Weights of a small transformer language model: untied embeddings, a variant of Adam for these matrices.
MLP neurons of a small language model. Each row is named by its layer, matrix (gate and up: input weights) and neuron, and shows model dimensions 0-191. Each number is 500 + 40 x the weight over its row's rms, rounded and kept within 0 to 999. Numbers have three digits each. A neuron's up and down rows have the sign that makes its largest values positive.
Before each neuron's rows, "fires on" lists the tokens most often at its 100 highest values on Wikipedia text that the model never trained on. A number after a token or word is its count.

fires on: " comp" 67, " based" 15, " Comp" 8, " public" 8
L3.gate243:514520475584507537491504495522467491500510466512517548448504526447546454498487508479504540533500450464543520492563492524521504488471467418519488533478459475573488481512476457474508507477443479547500498446536468459462460423556526533533458495419481458487499534483445407480486501501556512456435528584454480472444455478476547509580449563434572496536431482488519445493495459470493525599553414432476549609560451526489498494475475453490470546520416508467522573530491509487510541489535469550560457582486487498433493507562492567562453543491558553505534495535450496458505473503530443513
L3.up243:524506527498540514509479485448480490498447415510466510463529519502490579505443593527502594513486479479550496541493422525486493515469529425526462502473461494512497442525470531469436548487440399591521531468591485495557483490550484486533465498417497461415503600452492454526539504504505549413446468528513519464482406511477539539574483534493555497545476538480527406526466495480499532558522480482463495493510541484464480527449583528533436511492440480458551580459517533477503518478564481500522478505515463441437448498520452558545490520533453564471527534542507495501454461541516476508

fires on: "ly" 77, "y" 16, "it" 5
L6.gate274:480426478496516508525510499524541504519541458501513489463504516480457506493490529456548503541497513477446507508500509468498445508463488572547462522601573524503427503488461451462445467480541475519565558493513534513510530423501417592431570554581479534473542494428518507519481416504511577559496474532574521612470527500487489463456498458495472522561529433553499415505527528562442556512507479506545577495539533446489530497487497519506565490420505464506467442505465519470483497487531510515446500449539421417527522472484527470512513484496478492448476496473491431603525515511419463543
L6.up274:517528527456487476457480407453499509453492418516463474570477452445489514494543493552505491510475475582483605467479445506460576530537490497493589544457547533465467493412512526514484512562497510511561442496484499540436476487507481520466539478436471431487449474597475579519506483542481579492445505514444507454565468448526576473495555518538438498435492492499503565497459485538514501493512451444541552505454530514551487481536521470502462471505505464540511534555492543504467549520406519529536581490413573510526451526537497528452541528506466486576486464550531483474511494479495581470

fires on: " Je" 33, " Bur" 19, " bi" 17, " di" 14, " Mont" 12, " Bi" 5
L3.gate17:512422442583478457527501523482482554565485460458505496485457568547521400510435431464512519483496557489532488497479476514492513469499505531468521535476522481522525502486462492535571407589500526522549508484480428527451518489471517525549518519510516540516471503513595427550471415504522505525503483495549473520474501455555534423564500556465500555421504540505550586463488460443456475550529464484473532484506485501460402522492513517499457530449535506468518494487506472537523547470459505582546524568562498512448580555564496482565482503516570462453488429461504488419485522441494515570
L3.up17:546437483523479534454503456421493539538455446469536459556529517475478462563591469413509492511551480474549483489511446507497487483491498503518451512488514437506511575500505571529508448612452441505502451526491487412462486457472510532521506425516533470480495502552537392520491530583546555462529484548513459510489506480500489492530495560517478585469580476487550551447437534445515505527491476490548501459549459520478488468457539534490475542481485489488497448546502480528547563403470524536456523598559531468438524544446462509517523500517552462545469452481475512457493432500570476562

fires on: "n" 23, "-" 14, "\"" 13, "ong" 9, "ine" 4, "st" 4
L10.gate129:510467505537508468486532492496467556465539492545531494501532460443538518469451518458554535469524532480580480452408496546478501428432514530491502534480515586524470532504489473479544514493430595491528455493528515560492489505449479540514504450507570536533439543458439468517496516483479512468509511513420483525494489493616540525405581481482463501612527520509480483486479607466489524530482543459530528493521552500542513473519560518478463471504471467500562464499537461441394541458446506511475515553471528424456598390514502458500452451509504542554488523502497499513484543480441459518
L10.up129:513506492542574508490479508426402549470509463575434514497515445422515535509526550467579455478524559529545467462471381476495493452460527527465554567464481503488458487446486443487525482486500503459555478415484494500524450485546483601546517549515483476477449517500489511547532541514567541533531481467493501473550521485495545487442508521489450471459544483487504565467415449482503559483487499544511495528468567530521471444556532523495484427488449542573557525508594474514499531523520612493568531483478513449533500481494462451463518480477499460466489532524431553446465521426544466507

fires on: "e" 51, "r" 11, "o" 5, "tra" 4
L10.gate162:491465462448512534476500498487431473515476475454528469484559463548513516588570443499504455522491515504538474517545532460447567498508525529502530518449473491572555466517488438493475534443523461423534509508538529500592451476433469521492448450493481483438440497568490499509470473531548449534579502511554476514437481546516505482492515546581509503510460583521518488496417509426498464500477544422515523572458497530479568435492453526461494423503551558484410487482570449550533487501492521501492528481509577547536447594488497470488516565519503504389452470482462557493539510536456532496
L10.up162:529458542492452521500552499515457503475527491540499506493515515544454483529566482467576538529465508486535500471529454415451476455471519556524535554458530509495460560537398469515484487495522555469524434461419481558521491490506506562447483431424511486570552490512554509607537521505475426511497498495510508501497586484491484507527544511556458468453499485514450465496505441460452464519516500528501534418557466528452489407474478575528522429531448462497447497521541532514465519476524534469480420489485544533549580497542455472537557491534424463573491480387471531500488515437444515545

fires on: " Bur" 19, " Bel" 18, " bi" 17, " Wal" 16, " Bi" 12, "bi" 8
L4.gate340:531486444476519522483583509445517521503459454465503478577415512505494552467536432434510545487544527521513529477518531493484516520518415517543508452496521462450441469467482450471540455563468454509462501483474472558469552457458513568530460577554554508543491476529595423473536391550504462534527497537518463575383520427503579498447472515508463525463461498556500416505484580545505517430545495529489494523516490482549510436454507520526505587496509549491484513567497475484480488447498543545520537542522493462501535514530475526493475486462492460466454498450519505473526520576569490567
L4.up340:560482492518552489482508510493534543525509477453568501581473550486499504469470464492559570485524531522498468495544480540423483502512455595527529440491551428494393523481471443464534448565499496548443487514453488539469452511464581573571451591544516481544417506566568437475503454551515492510514493526571500526443462465513529505515479523518511533499544475501536478477502477554550553471542455492448445548516531475550506397471505538501499557448537602445483531512465497478501556414533529526510549506510513467500446485510508490434557421460501443487469487491513479440509497503553496499

fires on: "bi" 38, "pi" 32, " Bi" 12, " Pi" 11, " bi" 7
L2.gate232:591484496457544535498497447545474586455513502458485532507503464499545474440501525484497566507500500512431526532490484408419546504462524416465440505477462505513434429482489442395531523519506490526542459495436531502492456441543497501525371546508524530496470471522500491510480459448497561538479501552484494552442514456566506531472547572459556508574542479509493466513564485545467450491554497544495455504500441492462452465505425523539464564477530428480504498519528494525503528501447590529513459495557523548486507534574501473481532549445506460469468462410533570518484518472555469495
L2.up232:581499557482536512494504470497500629466516519478511533510508442504553512470472475440504583515487560473446477491490495394460513497446487415449409461515475499509456450468448466491516512513469491539512446512499449490496449476517523497460403542482470525527509455591519504486473517476488542459487538535481501558507467502536500604436566609466540519533521509502548426506570523545492444514529486550488462492525461498443451467503438547544501540483509423494505463521460500566538500512464591515508508477554486483453521527521530458442570537439473471446439516437555555490501512502524487508

fires on: " L" 97
L3.gate178:448544541456489501501514533457446429526537517561470504520562490430488545541526455556401469434457475453484534481557520548530490508521565524509508556473510551507492475496448450521486479477585539452572483504456509492512543535485478518534533472515442474488528488559506466546461457489464546454441479503448441462519494526507486534484464470413584442534477481539455474613532473559535569503489479526520511487504571540500432512505553495491512503516472517521461537478515566520555478436413446474511517473541503495481550478517487576499584590540517484549417507520495535601512464451530487472
L3.up178:496547488483474514504430538453425516479535454563469467501497478473478530533439508506455482408504511476507560514511520528488484449495551482461467466442487614492469429492450475493547452424510539486554504508467544487504554511507408472460547455514442503502508519577547494521488499485485555474504485446511489472484524543534499528480411478422524487500493521521419441565537535518536559471529528499537511438482583559473498513552532555528481521558503525554581540462471522483517512444421453450530528509565527505445541490506460534459553534492521445483432586475514454573591470522524464444

fires on: " O" 51, " 2" 13, "O" 7, "E" 6, "dependent" 5, "ent" 4
L6.gate82:526507505466491552475509481487499503551455535536537495460471475434512473550489530509482555448540557529593494459481541517495527540584548485505536497500488500462487468475591484475483542501563435459485467541517524543518514522517475433520490496537425459489494467426416452468483457535569432540479427559433472506507484519614537534502531470459474506502501494555461521561437533464509488431453443401516512530456388537480545544510530485502478493486512493499487483431443614480512520517494545456431513464489471503529491505509450537471473444502521564517517513560490528507516501634498508515
L6.up82:544517532575513450442532490565552612465467505526481503447522516463481546558432493486502471503512533504461454510438414506504528567520548518456482475474492524455517531462504579484477500456415505483504462511478499413513485501502550484540490414498515465523429573500478478476514520602589437519492435518463467485454486509616536588483514460527403507525494521524509469507519540453558528448474455431562525522477481488539502475506464440574523490514565509461463494433497523522468596509425505520434526473491471534506537506524517563569487471488486532540510493538492502510504534507489446506

fires on: " into" 36, " tri" 25, " form" 16, " world" 14, " creat" 7
L3.gate97:548497502456413540530459403473530489534508540572490443441513443548478442408477484503497601531489495589443464491474468543431412561542525519512555485543509500519517504446484514518457488478455503453550505550513521435491509529477537504439521513533473510575492488555459490510505490536560513500502513491486433510471526507444549517471503527561443506524484520449459438501494536454489526559534501547436455554578560480488502420473526532539490471482498538466491554579527507455443466363600446486502531519484518430482492515529526499510470447471518502480501458489535482556519470528495473462
L3.up97:519542501499512484595486518524464491510501589508548502495537483441462486587505497480476519493420502533471497554511525480471532498514536530465481474496441500508518482522502505443480485520573507508483572431467403546510488515467544442549498520514472555459477500564560528522470455557525501580433515515510472440442515514552444540481471485537474583472557542456493511516503410480489504487568465515454511431431531451411399520551474565503555557438499571485565523475535520457464567494459553478539517458476542476539489490496493485474475512461470534469506531554457505472418554562440565502

fires on: "n" 43, " m" 31, " st" 12, "st" 6, " =" 5
L4.gate352:538490494474510445457552437542558489536549478540496530453443426519542463451500412445496511501536489490513542524454508527545451529414547502512553566436521510491537563464480393484486458479486401476545527448502456494483497475460504562499503503494509498522535536486555463524500507541426559518511479537476524490461410515533543466431460481465527448533451532585421585498564520541546505512516455466592524506500536563497493451564558479516491510491518451544468462517570548494506514525499556504493527488477545477449504449487508476468454512531559492427483409488463480549502459508532425525
L4.up352:494489499432513542482432535521544437513507482478490522461456445501490524529477461549569521502517528493492442452503467569507570449475503523541489480473518486493512536523565480471553438476503533497479541436459495523445465489538521598490565530472567522469482548520540460511563593450496566470523527543406588419547473406512511427447520506506504536489505486580497518541553480505516503483478506468544460524464510544456447475503566481472483523497534480592541473528474469514484532541466568540442481515449508499469488493542539567563520517448556467395485494475478529506555443403464495467

fires on: "ow" 72, "lin" 11, "row" 11, "now" 6
L3.gate193:481448506497547502603524501511484540555424492523514488467489533487476535481507468512472455486450509473410517462477589523470484531533495466451527494541442503540513453423473402502518479498504452486588489502486437472534435505517440559486524467566441473467501472511422514471396591508524495550520538570541532552484482493551535577522507565476535462517508517468451502479541548527536475546457510520494532529462541503511474408457430457546499473528547559551543518545493489476526446527493455502501521502542422554458583461570473483489521546535516521448495490508443513520541423514493481426
L3.up193:519449537475567482563501552547516565517493489504536487529524555542452453497431445565519457500495519513362496494481506545483487513527506478453471442497376456570491464466437443470534483458501443490585526526531500503480449507521509499478521510545471480516503499511449546505438550484538488517443544535540511563520495487521533526522483547526465528475574487499460495520498522465480454557450495516462506488449530498454536426468468505509489485533521498494547489522461504496563468511466411587452585441547478557517545430563504537581536494506515541493459569537496471473580390509478484446

fires on: "our" 20, "x" 13, "able" 12, " L" 11, "L" 10
L7.gate53:455462580489524464436508588459490509519490495458506500501552501552473498541523428467430541577480535495439512507542480537411456522498544509463455485509493548537506588432418484510497479472498492508460501548544518467520510516525546555531504494496481557486473520463480478463549473519539534459569519520567487518463435426459470547496539538564498438519604470533512484513509479453506521526512470478535495486504512517443531479572527518438452477471537562487559499440456463521509453422578520449472503560511474549392481447482430553435509481516473467516446457603500486546534462549506476501
L7.up53:503490456497531561445441493512528479459468525513488531493459491488450457557560532518440459528434564481563562466497521497519565474455575537491496476547555597499530456463457441431421553438537549446430588518486497489532500473437443508522467519526463500577553470505537465483494472550489423495464477525578490482471515469431440569450423507451509506544492462490468475529538469516561493525493499448546484494492496491505488549536461535503461480449441565469500521482563441499524468463515544469569509440505432533538569557540488562514548486475520531475423516497519514504515528531545474440

fires on: " Ch" 71, " bi" 17, " Bi" 12
L2.gate261:532520507534489495446472507500518551429474544482510493545553488455498492504481457505438549517541568465461462513512521480451452525473551468444495559552471387439453528479467480513564495514469526436478507496465486464436536454542526423545409533536552464447440512522469469462495533501520544557455502532463493472502509511536530498551571577485484547483486481540553459557516553522447496538479488510483463523549431421493492421451473580473441563510488480504539495466472506528451522508431513526523519504512494520404598508572487502520512528500514517391498523447532515467553519605539530489
L2.up261:624533491504532476490491517512500499500515524441525548523534484493494489442536439525446540442520512501412450502542499406437504509410461505519440533521548493486479524522470513537574528539543516443479504506513521515449500469418545482519489525567518538490437548553528484501508488531480480564529522515482450514433488430494580479512592543457485481522489459525526411519486519463464444521520549524431496508485447429527429499487400514466473577427546484538518520473487517527475567535489586482566556528529479458478556485536510470507548529465552441499561515451489520508521534527551559454

fires on: " L" 65, " based" 15, "l" 12
L6.gate301:536548546486497446440495554480528468465450471559431552506528568481453502588491525489501531498480538469604522449504573492525475499534514453443501548514458481563466554477426460450494479533487460463529536488429512444446524532482501532464502445502483505481581496494396463590519441577474507520520540551573467478465490513495538555558519529463496523527549565547491436541522581439514466516540485465510471478505530486502494512448514504539442520435438539494537599423501541610481500471486489494465505548526479487460476484484499522512517491498557420523489536481481494498512469550454476433
L6.up301:526491510599481484462454505484492470547522394477492504451467529489476502548471524520517525568466563433515518392530550476566490512468554458489482467494475450604446451445471518508470534474476518468532507543460481454537489526467507489529422508534493494481503482485472473480522509528419559472528490531512464473460569452404581544616467544457466530493565525485514475509487513493498503607538503494492476464542524499444468490455490504498447481487452564465484504441528498467568498385491500482498509531563455520513567497519518423467564560521503533476465564506516503535566568512498463495

fires on: "." 43, "y" 12, "row" 8, "ow" 8, "j" 7, "vi" 4
L13.gate321:587487489568546472469482441573461520544526552421449444492481518523494518445506520440529466540491428487471570490534563397563497508525445591519494498507500517498558455500449503460472516551467511476506576481499437433484560524513513525524527417454467556542451511479488432487456509519517444481526457524446461564406405487444511529526506516462528521445502448460497549435473525457501539584579504519458487494458511509505515519523503489561495455541471514518451507548578508485493464518541491495492559482497460603476427450527494523463541466535554503551485494514466539485531475505505515525
L13.up321:509511556558603424546462504506445503474515461423542453476572495535513479554495449559487497502508523521469453425457505498489487506564523550476558470529434474479480516494491364486496481507524562501495538518471440528494432502466491461512440514545535468412537489481515446472404506530575433505473504518494557449544482507521544565526485469401495558529535552511535486491432486444501455502494467521443470496496551480500498485555488505518527450466587502423563540585489527541497477523523525497517488466557461501544495482495547537524497513532533546529431488385527553511490526488484489474

fires on: "en" 17, "st" 13, "unt" 12, " show" 7, "ug" 5, "f" 5
L10.gate65:470470520513427492509466429522429508524482455541464499485469471487511561562444558391541508499463566521513608534517458504485471435443517536459508511516525431508503525489500490517473498615496575440497530462520507540554493485520463528524482542452518483523464548496607501531503466499454532515491488537493487463467471500536490470565522563523479394486581495545434546479499466499534497466472504561508544520533514451468421421509439468526501505502462501433535452464584561498468496532503459512524515486536545482523445445554495513570473525516597526541524518455513503528510469511403530467
L10.up65:525528498551503558609529504477452519533526528454506602477511450498497502530556465584479421423544505566481501441521476486495423435448464454461544532485513565480502543518506506558565417515459471473438516486497457458529477562473456477478540499499500449514500422538424436560563505489582500552496501543505524445473495483510513495502472451497510519543472535538527501428525476495496512489494491474481516478556507520458472434430534510495597423491524472497517530600467518493481506490507489559527489498494531447571483536514449553570521542500497526456429501571489467437495493503430563464

fires on: "re" 33, "y" 8, "ill" 7, "s" 7, "ly" 6, "sh" 5
L10.gate130:464479529507493470487500393524507510511616507439467451572525460473495472519461468484482519488426466437510502527498508481511531524429550485443507556516493502417452556472515518462479572546584535546504493577525477530478497544484523481505434532548538494498497537439483524546477522431489474533502538485381495458490452485458508508518449501475478444536557443525524466493431555508583508489571550489545432583488530500485472494530453449537543515506526458521438420508505556393494514513573601439520467478480478456430483513535514500482484530558491497483501498532452477503525511526539465476
L10.up130:478494554511511438497488417550555500534501504470517522520555478523524483463444436506545506465509513594533454470469569462517495445480507494479440489427463489471487472535424496553485505462432432488514510501542493561514477551383491524502463518472542467536416418443459527501499486549485507462533550521469469472539567479479455473512537534528497519568576475532487514473484508521537537558556579545477484430466581531455483475516526526493493478492509502520536450489502591474518508421529466448509455539536518490550473469498570517406554499502457485493452540531546569395551493554548518499

fires on: "y" 42, "ro" 11, "ult" 11, "la" 7, "us" 6, "ly" 6
L10.gate294:425473488516462439551531503573508526504484562572507536475498487483452610418461447437489528557424455499535517524534493522470413542437462539519544479472559523482563497539498482518469504541535459490526525450458491535520553539469493562528544501531535491492494444524480480504529493504479434471497538488512541451517540611607479473513541507474475563546476511514485479475473493444398554454506563444470462397560511471484522485515524475522457472455551504496539521424447487455528549569546462483459465528559453518519561470531483478519543519543522481474558465495475450509490469516435473493
L10.up294:453481456486562512473543472491457519473485447480470488458523426499520547470498444455507564432498575560431574507470438549440507476543551498559454454506461567459532507537487553483451503515513515540506470468519474554537462548452541533501511479459441473429468583564533486541485534523455531490537531506488560496526527516487477515537490518568519499434524561497493525479479373531435483548526484462432527453490510536566511500447527448494447493447526446525509512505460409492496470470466571552561481441461515487528559451465480511510534478504495486562479448514521390534512576559499472505

fires on: " di" 54, " tri" 30, " return" 16
L2.gate112:512511550502501531492488426556483497592479557525508434508506507598465494395532418500463609482538480507500551512503513485412463570491480508527536464555465476479449509470483504503591520542485431519466537569568534441467545481514531547494491498536545483460535565542515456528557440453502498575497451501483459530472486499493414525515484511528497482474494505499414448494498540419482484480431475520530460507565525478472494462534533470512402507475518487473486458571531492462482549477568498579485476537503457486485531487541533537531527502519551458489486458444570530435528536579464524505
L2.up112:465516544528496458539474467488513522516484447505484524471508535497467541520501468436465507473540497490461432503472477504430491483501510504505539501531488469536518517514509527483523439528488539540498522525488372587502566494507575527510477427541485484428487605573531499515463537545469533530453537546568482522454533499517471490523483491526515548460609479436508459511500463441482545456559555475425483498507496480522392493506501421505536600551529480578532495480536500485514590452439503528505512479492531485436518437460453458467477472524534512551499548434645474476557486474512519496

fires on: " Z" 77, "z" 14, "Z" 9
L6.gate370:459562490540406528528406511468533471469470476520513495564476581485467524518530502451435447467521537420519514573557536473507514502440465449517521472507565499514517527488505494509560538511500495472561551459475498523489565537505446574545469585483511501456500556535456536500538524450441483574454514518506543471517482495485553410463456528546580444462543490520519513546595454525565505502493404505506554468508464487410454517482505530471529546479546489484492533477419440483500494441512530550522557499452428490514478497517471480462442489529473488514474609441457509504484459507508457548
L6.up370:499503475451544401557509463546549470552491445581513452470518436451525508487507450504497455521479528421502437559520506475564466426508517490484492492408555581476463434538455554505493425481444424524477537566503502482495541417493557457489503509484552461474497589597520505522488552500548564473471486470505495542456549490510521567494474484476489522521577513499417514573537551531408499502569513584506484468554551511523436459482523510491495533538526507446510548530528510476449477473491488482460480474542444493482518452490466511560538457499491416503509527468518511518476490438493521444

fires on: " Di" 58, " di" 42
L2.gate299:505512501515494505490513455524483525569402518488473407505529447498510507442505519475486495516524438533486527502503500492424455451478544533425503491561489487539480478480515546525518464540515445502506524550495455421448509444499507589593447477480490494499468529450490495490532562508471456541481540502556514527474482553465564515496447513450559499440553475510546440451483533496570498535473530498523551500469490535517424588563519430493434502480481509447547359467558565555544600492455543528492533565496493496456526545515515499517456498516560476455547479454550496578466546452525507541
L2.up299:506504540519470523529498483558460559563442499456488458511531492480494494472532527492492509501506433528479464498502502524430438431444547551443493482525477448527437432487547533513527469550536460541512517570455410406465504427533522590587463482479487491494463570456505509497529597515493490527501503497549505490478530566455546484474462487459531518442568528497530462485502561483540516546425533489565497510472463520504445558603494441502458513496521514467532389478539577557534539480454527527472541538545490514487525527501521494534485471489542509467544436482527504573443514433576507564

fires on: "f" 27, " Z" 20, "ic" 11, "an" 6, "z" 5, " Be" 4
L9.gate7:481469534489471495472444524571553533488431485517577496591508490490443492516496533541518443483540538399576543515480514489516476475489486448535490572525513530493556510494496573529480490483455480515452496428609549500499524504464426600468502506506476508466502552573473439542535491595469530545515464499496539534491569486509559462470469455553479411540452557506491484484523462490535450489488507443533534503550519502379492493458547493458482491524578502452528452501553538527527474485434460445550526508437464503534507473457490509534419504494471551435461474477472537546445481495457494548
L9.up7:517582530534517492505481562445461544554448514557464478489484443489498559521453527492461552517483509460440450497502474456564500468452518496475473498490487481455580514494496601435449507490485502460513565510492536501498575493478474499583533444508541472463503543511509476514530513497494499511511444512522531477567490565525476481549488529515445457596534528491556518445489479536414517471555472437478518504548466406458488457505479487592520514506566460464494532433574472525500455508456518556534531540450529518469584530525407497443463471524473494506548520442580404456468545516424548508

fires on: " L" 33, " Art" 26, " engine" 19, "lect" 12
L6.gate61:505560485564472564471496497440481571491447515534490459451550498494482563444526545528442502475433462455473552466576454519520472510456556495487518477538444598558459534522488469469519482457460405466542464533449553490499508516519422617474503458573489442539524526494519475550491503553540479478527510513402497458483508558479514475369575535484490429435467517546486445513585549522502518529440583449501501559551547494484529512486489465530498508478468524478469510448512491539465559580456520535552487469540536476479483499527462458521516531530521469460460496523504500473505535496470475506
L6.up61:595503536557496487537455564393538583505459533445520434454471456445528481505524559491463540557487440484484483486538453505529498445489545451500541479456455514543540432501481515461486465495410490498458473560508510485425485548562476475518486512473509488513502476505475463489420506594488541458536532514438588506486510496436477515504518461504549572455500481512536459474551523536539476561516472474597468487509578501514510491508498527502512485545480477509523520437541429519532498521564429504528478587551541562437533413541494508510510590501468500449508562484536496476533461456546475448

fires on: "ur" 27, "'" 24, "s" 10, "ter" 7, "y" 6, "ance" 4
L12.gate117:521500535563552493510524464483410502471511531468523460514487517519439483508432504530514417572373553491452454567521501522478503583508540483347486524504422522506522511500559565530474539477495508552465526513532545501393437489492526531518543481521524403483470471446472477484502529476462484466492487466452470464473484533521520531517563468472504510526515469536582557471478450512544498469493425514475498559439487524613508468494489453513475511514492500523518509469413498499471505529508565520450535481504547497480524537485547540503463560520497467510419542484470514553449483571507423542
L12.up117:460522466496501490491573505521441514492586454520480460507487461412498493510507497506444520490511522603474488464473477413552393494455486488491401550436508482473497525538522520484516440487432490517570472492535488512508476564511528490529459452534489501453499514505475454514489509526556498575459475409487535476495519454517486501549499477487463453503484409509527474560522516516521536554540577463493479523491461450544536493463466451503529444488507443556489538546533487537585533427522530554550453505489502441421464630511511497483583423513475529553485573520511568474469505530551467504

fires on: " Lu" 30, "bi" 24, " bi" 17, " Bi" 12, " play" 9, " appear" 4
L2.gate19:573517523555489488517533498535501563461493509492549524558482501509477549441546450488418490517493496487516520496539500445510499558551568448478498518530535470451498478484526455433522508535460504506495512504417461442509504465524502467483522515608590425488489513487562444483519434577444512559475537538475465496468461431522539490489549537470445513576582511504510438484473543518441433504488443534491434503540497516563425477419475562572483542476488532454507453453488450503434517473492507497490549450567482506491515477509539466517534545463485494431488503385521535484496474586525430558
L2.up19:525531519584498508493532471548497521496488591430523508514511530599526462441553440533503542590533554476542514491517478393544482502524506497487443525449555515512469559442456494459551471528516466484520526480389450484461505479465488487528523497561517455527494499530551455459483444505525465442482514521476473581504490406530540437516630519462475474613510506485480538507427507519438432485518463487469449554518505437473437447498502578563489520485518517434531502495519470502502515470504527493495565511553462508558526530497495498462467526426504468455478557481552506472487538559508494507

fires on: " Hu" 22, "=" 18, " Bur" 18, "ue" 9, "w" 6, " Bi" 5
L4.gate98:527416468454505487442528545498558510498469455570508430540496484505485495454510463455485587457435521486530540531516502516493556501580510480484580492502539528449484487455513495546494456521445512539499443580475482488541533488499519593524443567504542439506488512556531447478540484506508467504462487505425503525488517526486533490495499521461470550534479511463518484509465584481498478494504411423498480454490470500596448424474513580483445504555449474488415499553441465581419469482469532552443598481596498442455557555480502529523528446467500503522442502473501533511537459481545510514
L4.up98:482468454515564452477541491461510476486481567482593476481463579540547505474572513378459535495515498534512470517514517487479516534554508521579512502482549467492460544500509502488496545542465513472475501581549489533499517458442571460540577551534537483512475484493506443509554443526582485525467496577451511507452500546490502478483463542453394543450481522483529500439532582412514513479500500504517526525523458493537522512518462476487502466497506434462533572549500465567490441448476502509559558515526496496534574459487488420382474476551525440556552490488545487519502529487576561482

fires on: "p" 24, "gu" 18, "g" 11, "s" 8, "con" 7, "ba" 7
L10.gate231:522514556466463509551492527506580505511515509497425527556495476505554462459418456526495464445453504467490516483498511434423479524593524454509507496512482467499550522484502466488496552450448504549497502446520506530489534433486418440495558503541462446433537473473486495496523464562520473490526510571416488490440498492579490468559478499502521457533454459493621491485493536534495553511503518474570546518489485488462514478519604481518496477484492486456539495507567511461564525482537487605444433506546503514506538567413539443537560527504498580463512403458505440530548449538538526496
L10.up231:511527465501508496545487468542513553548535538492493421482531489504445454502439521460466484526547614562484528431444523429517477515448434505529526491514500498472575534471514538507420453468460416512491450545489528523523512491530445444504533513492520488511455559494553612581484468500428505388464469443479535450520549428546497491457470503491478506508494502478464548565509496503527489490484511568492534442520549529444550480528442506419475491564530539473499417549485507491524529466480517479568507495474560481562543495582537497436503583483509508564527577547464557474503511516527494500

fires on: "ick" 19, "he" 13, "ly" 11, " ==" 9, "==" 8, "-" 7
L2.gate294:510447485452488434481539490546578393450524511536443438479488420465522534537502445444562489538513449495555560526434465511525476537438485502507517536538525558529515604501463422536526524475513477530586494486488512475543501430499499543488504431441523439510505494463428439448569432451475545494482471489516476466515500500525461494503451516484406425501566522504442554558483579512516597506489499464533510505505472517462508547495506526496479526510478492544530518412553588529541448537449534524517495516482508513500545483484494461471509505606490514508525418536513505478474538519503562508
L2.up294:516477504399499428499558498427544440423479531544469457467499409457533533538498447456512484515532505544516555511448476509492502511464513519468541567550481539525491557472435429541503479452550510522562481496513507455504503452472524546502494443461496424557533508512407450443494423418490567458501477475519486484555490512522477458515494549504441461499563481503436510531487512518519569504559471450503540494511479592509506573517535525484447500520511472503542499442535592534443488495458510542470511456491521514548481476494520445438505467629517522487500393509541498479436534505496560497

fires on: " D" 24, "d" 18, " d" 14, "th" 12, "ha" 7
L13.gate6:497546510522486486509536532493519525418422484428567459537524529445523548495612471505523478467528493497542520509521523442492459538535562511452490510484562496492531425498547461496530510496469494549475460536473462499527472497460468446540485473506524552497525446502480376512503503497530558518532501487478516500534490450538478539478512545473494521491500471526512503450519589458385521463566560437488512466469547480381505496569507468625482479438476509476498462441535468560490535448529504470483508439498436475506592461428554445453475505498554537510557534524580538485505480513525554491
L13.up6:507504477519538560490509474540569466395472512409478500523525542395479533508440461532459488486506507525500469476477510430545488507534448566446455492532541526536486591545459434532531497471499497522463533537568543471486504470478539535533496549508515528516489464460560442553478485501480516485492520547486538569564518471503534483516526564458415457510475528492500556485519505556539460530455538494452572513505507421494545547581540563582487416521524451505472604518482553461486464470419467512467433473529487531473495525480483559423444550514524478535430456477480433487484512523524457516

fires on: "l" 21, "al" 12, "we" 9, "hi" 9
L7.gate143:480456489513495500477558507445476429487434489576502494544569462513479516490485499479510447449485546480567516562479492518479481569502499516468505464479512528461537517486493502546493546515606496486502557530439452446511435486511520536569478551533450440569543535508427527446481491499479505547519470518460462475555519473515553464545508510509479452433460537486448451508480522464529489463468517465534521538503518465504390521565499444509482488480523613504533424448545500554516454488443533519379465569518508423484453582507481563516503550521567577457477481546523509497431474569534502486
L7.up143:541486502481468466454432497491546392485472503455514540433515536382477492516423526574465525510435396497462477516584477470550551497505449518454577468468555429544423440558589489508445586509541503432544474529469470517461504410502442499495460484513513499475507460507474532446477508532482543527532570505559500402518549462493535499504530535532526476542538569463526565551521534506452469500518520552521478491549493530518509474479500502538492512565523482521461519465489455480521473551474515472495520542528524507442473547484515505592516487533540470451568493505489495484477544484526556556

fires on: "gra" 24, "ul" 12, "tra" 12, "to" 11, "cu" 9
L6.gate376:472469508528537516406535517448500591482555535500493540614512428459496506435495565489447469578435516458520480455488479485502456541500484496389448507547487468551533574487497495523452523453561472570469456557523443509441547489424441481542499490538526593564483526440586515489502498508437487576473504509465501522443531463465442428518529485486461514502500467520526522527459492456521482492556515457513500510483420532500522451465544464487459513468502526618450537562437465512517556514536538478515549506425499478491545535484556494550511496496467502500513502503491465494524518477525436542
L6.up376:454504503500539474497517508391503533497453495475478516538513475505492566426507503494461532492431515476499517471455485512485493523538475518473483430489534444555524481495474474545437523518614477560585520470488443527496443491340548454546461496549523504567503477544543520457461415535504520555471484500558470498430545535586428493523557495458476506470618532409543492575490524510518478511496539488479521548500493427505467459514425510485496455488512551502457482499461541515491525490512518515565494536529574466540503554545508538512517472522471480539559494454453507473465518464519464578